python train.py --d_model=512 --attn_scale=0.125 --bias="none" --weight_decay=0.28 --lr_head=0.00693 --decay_fraction=0.666 --steps=11261
MLP neurons of a small language model. Each row is named by its layer, matrix (gate and up: input weights; down: output weights) and neuron, and shows model dimensions 16-79. Each number is 128 + 32 x the weight over its row's rms, rounded and kept within 0 to 255. A neuron's up and down rows have the sign that makes its largest values positive.
After each neuron's rows is what it responds to, as a language model described it from the Wikipedia text at the highest values.

L3.gate1969 [106 130  99 183 129  98 142  91  85 165 139  88 132  98  93  90  90  99 140 185 110  99 145 148 136 159  83 143 128  82  88 112 155 181 134 126  91  86 123  65 129 147  45 103 113 165 146 145 137 127  90 140 166 146 153 145 108 109  98 188 114 142 142 167]
L3.up1969 [ 87 141  93 162 143 156 148  97 102  88  28 126 131 123 126  70 137  77 177 114  70 127 125 159 100 160 159 132 135 151 116 207 143 115 146 110 176 171 135  61 136 109 125  57 127 131 100  69 143 145  95 139 148 124 151 103 146 106 101 134  94 112 140  56]
L3.down1969 [100 134  77  72 144 136 152 129  97 164 134 149  82 193 108  96 144 128  82 147 156 143 119 175 162 104 143 150  61 151 151 130 133 165 163 100 150 109 148  64 167 155 174 168  87 118 110 112 122  96 124 150 134 140 137 127  70  60 108  72 145 143 212  91]
Responds to: Personal name endings

L6.gate1940 [168 123  93  90 178 103 141  75 157 125 144 180 143  87  58  88 147 110 100 142  79 152 164 163 125 140 150 132 111 104  88  99 159 146 109  98 115  69 102 114 134 151 119 168  91 141  75 121 175 161  66  98 156  87 112 138 102  61  98 144 139 103 120 112]
L6.up1940 [145 169 100  95 140 135 151 120 101 149  56 145  99 142 143  91 186 132 146  74 122 140 114 128 141 114  90 118 130 168  71 143 100  95 130 107 149 137 134 119  97 167 112 193  88 120 219 161 144 196  99 118 114  77 108 134  77 141 128 143 114 151 134 103]
L6.down1940 [125 152  81  32  87 154 183 141  81 154 129 165 117 127 156 142  57  93  81 111 133 138 149  94 118 112 155  98 217 140  61 107  82 127  99 104 106 157 145 115 122 122 151 163  99 152 147 183 138 112  88 128 146 156 128 118 101 138 172  51 121 132 165 107]
Responds to: Punctuation inside proper names

L3.gate1071 [ 81  87 137 172 112 142 105 131 148 126 114 126  85 162 172 187  82 131 122 109 124 133 149 135  78 113 102 166 139 138 106 134  90 145 130 149 131 162  71 121 132 131 124 155 118 170 171  84 107  98 106 135 122 118 112  91 141  71 134 189 131 112 124 116]
L3.up1071 [159 120 135 123 110 148 129  94 118 149 143 120 106 115 159 177  72 115 156 103 161 101 104 169 126 173  67  96 150 146 140 184 104 158 139  99 134 142  80 115 138 116 124 119 133 143 125  77 148  70 144 170 122 134  84 107 133 129  96 156 105 192 106 103]
L3.down1071 [145 130 111  93 135 125 129 114 140 104 122 129 176 195 141 159 152 178 106 154 113 111 124 144 159  95 139  98 111  93 162  97 178 135 120 164 120 101 121 107 164 177 115 106  88  73 140 158 122 154 106 127 119 200 102 107  90  93 151 132  80  81 138 127]
Responds to: Clause-linking words

L5.gate1080 [133  99 115  84 112 152 121 121 162 182 136 218 164 125  84 123 120 114 204 156  69 149 143  61 121 146 118 105 116 115 117 138  93 179 182  98  93  93 162  94 176 102  95 157  72 140 155 132 160 166  88 110 169 140  82 120 156 105 100 176 122 125 130 173]
L5.up1080 [ 85 186  96 161  91 179 145 145 113 110 122  82 115 113 162 174 161 120 163 156 146 104 155 170 137 102  98 153 143 139 134 146 178 140 155 161 140  96  81  94  72 165 159  80 129 179 104  63 120 173 140 180  91 126  99 111 103 121  89 142  72 111  91 104]
L5.down1080 [141 117 172 101 138 123 152 128  58 167  97 120 160 116 172 173  98 186  95  99 110 121 128 120  71 138 111 129   7 119 118 149  74 140 155 127 139 126 135 135 103 127 144 135 125 183 133 142 139  66  59 110 161 183 159 167 150  73  73 126 178  79 153 118]
Responds to: Surname pieces mid-name

L5.gate942 [155 112  89  94 147  57 184 146  90 101  99 143 167 127 110 109 123 111 164 163 159 146 125  96 134 148 122 140  94 168 143 138 159 149 142 109 115 137 118 110 160 155 109 136 152 133  37 118 103 116 155 117 130  59 113 119 105  80 121 112  74  92 104 136]
L5.up942 [ 76 194 108 142 129 151  78 126 204 105 183 108 144 152 108  93 133 129 155 155  73 173 124 151 144 150 160 169 126 103 127 104 120 196 146 108 186 122 114  97 143 105 130 116  82  34 121 136 186 110 160 120  81  97 109  72 147 133 110 154 149 111 135  94]
L5.down942 [123 131  63  78 178  90 125 113 111 121  96 176 145  87 119 124 168 156  96 142 159 128 148  96 150  97 172 186  44 102 145 207 132 129 144 111 131 162 164 176 123  56 139 118 134  94  96 185 143  98 131 108 100 150 146 122 103 170 146  82 122 133 112  65]
Responds to: Operational nouns and -ing endings

L6.gate924 [129 157 120 137 152 159 150 117 166 135  90 106 155  94 115  86 154 123  54 136 156  79 144 100 169 122 125 134 129 155 131 148 125 103 147 129  57 131 119 146 150 156 122 114 101 159 103 160 176 127  89 125 151 102 143 116  89 105  97 129 181 152 161 117]
L6.up924 [119 158 140 172 155 127 122 144 102 133 117 173 167 118 140  90 104 128 135 164 132 168 108 161 133 118 141 143 132 127 164  96 162 113  96 120 143  61 135 104  98  76 168 137 144 118 171 146 160 120 132 122  82 115 192 127 168 161  77 161 129 113 133 203]
L6.down924 [112 101 216 119 153 108 130 126  99 153  97 121 147 121 115 169 148 139 128 118 118  74 152 127 149 121 101 102 174  96 144 198  80 188 152 112 156  89 152 160 146 150 104 101  84 123 102 123  78 145 157 110 160 126  76 166 149 171 143 126 113 107 156  48]
Responds to: Start of predicate after subject

L5.gate383 [ 90 183 147 116 146 159 138  84 155 154 124 140 108 149 114 142 147 142  43 118 150  83 131 125 163  97 138 128 104 204 125  93  74 134 127 142 106 151 144  51 105 126 114 161  97 138 120 172 159 135 108 141  86 175 108  86 150 133 147 167 114 178 132 121]
L5.up383 [ 98 143 112  94 179 149 142 118 146  83 123 126 118 169  64 125 111 172 160 127 149  85 201 163 140  95 128  98 177 149 174  71 128 172  79 106 126  98 170  80 120 142  89 140 114 123 101 117 143  89 117 171  77  75  89 119 148  92 125 137 134  89 175 121]
L5.down383 [118  87 140  76 136 185 125 127  80 103 116 135 103 102 128 110 119 157 125 167  92 168  96  72 121 128 179 118 104 171 187 177 103 128 167 109 165 107 142 182 127  92 118  56 110 117  69 137  60 164 125 102 140 116  94 166 115 166 137  82 160  96 153 105]
Responds to: Function-word "that"

L6.gate1042 [142 127 150 124 149 124 125 145 150 164  91 136 115 103  44 153 173 162 175 133 186 184 169 159 149 135 143 135  94 126 150 144 104 131 119 159 165 112 113  92 149  89  76 175 137 139 115  76 104  35 117 122 184  68  87 151  88 129 143 155 173 154  71 151]
L6.up1042 [105 131 184 149  84  83 131 107 138 132  82 127 100 163 163 120  89 147 148 155  82 107 113 130  73 136  83 127 102  90 107 175 148 122 211 185 180 168  86 136 122  85  79 183 162 159 123 110  73 148 155 155 119  68 138  28 161 127 141 130 161 130 116 156]
L6.down1042 [148 129 108  77 156 173 157  77 142 146 126 135 121 147 142 148 127  91 118 172 109  82 111 106  77 134  94  94 199 111 135 122  99 130 135 142 107 127 125 140 170 138 114 124 119 141 190 115 152 130 122  98 115 128  80 190 134 141 136  52 123 122 109 117]
Responds to: Role noun before name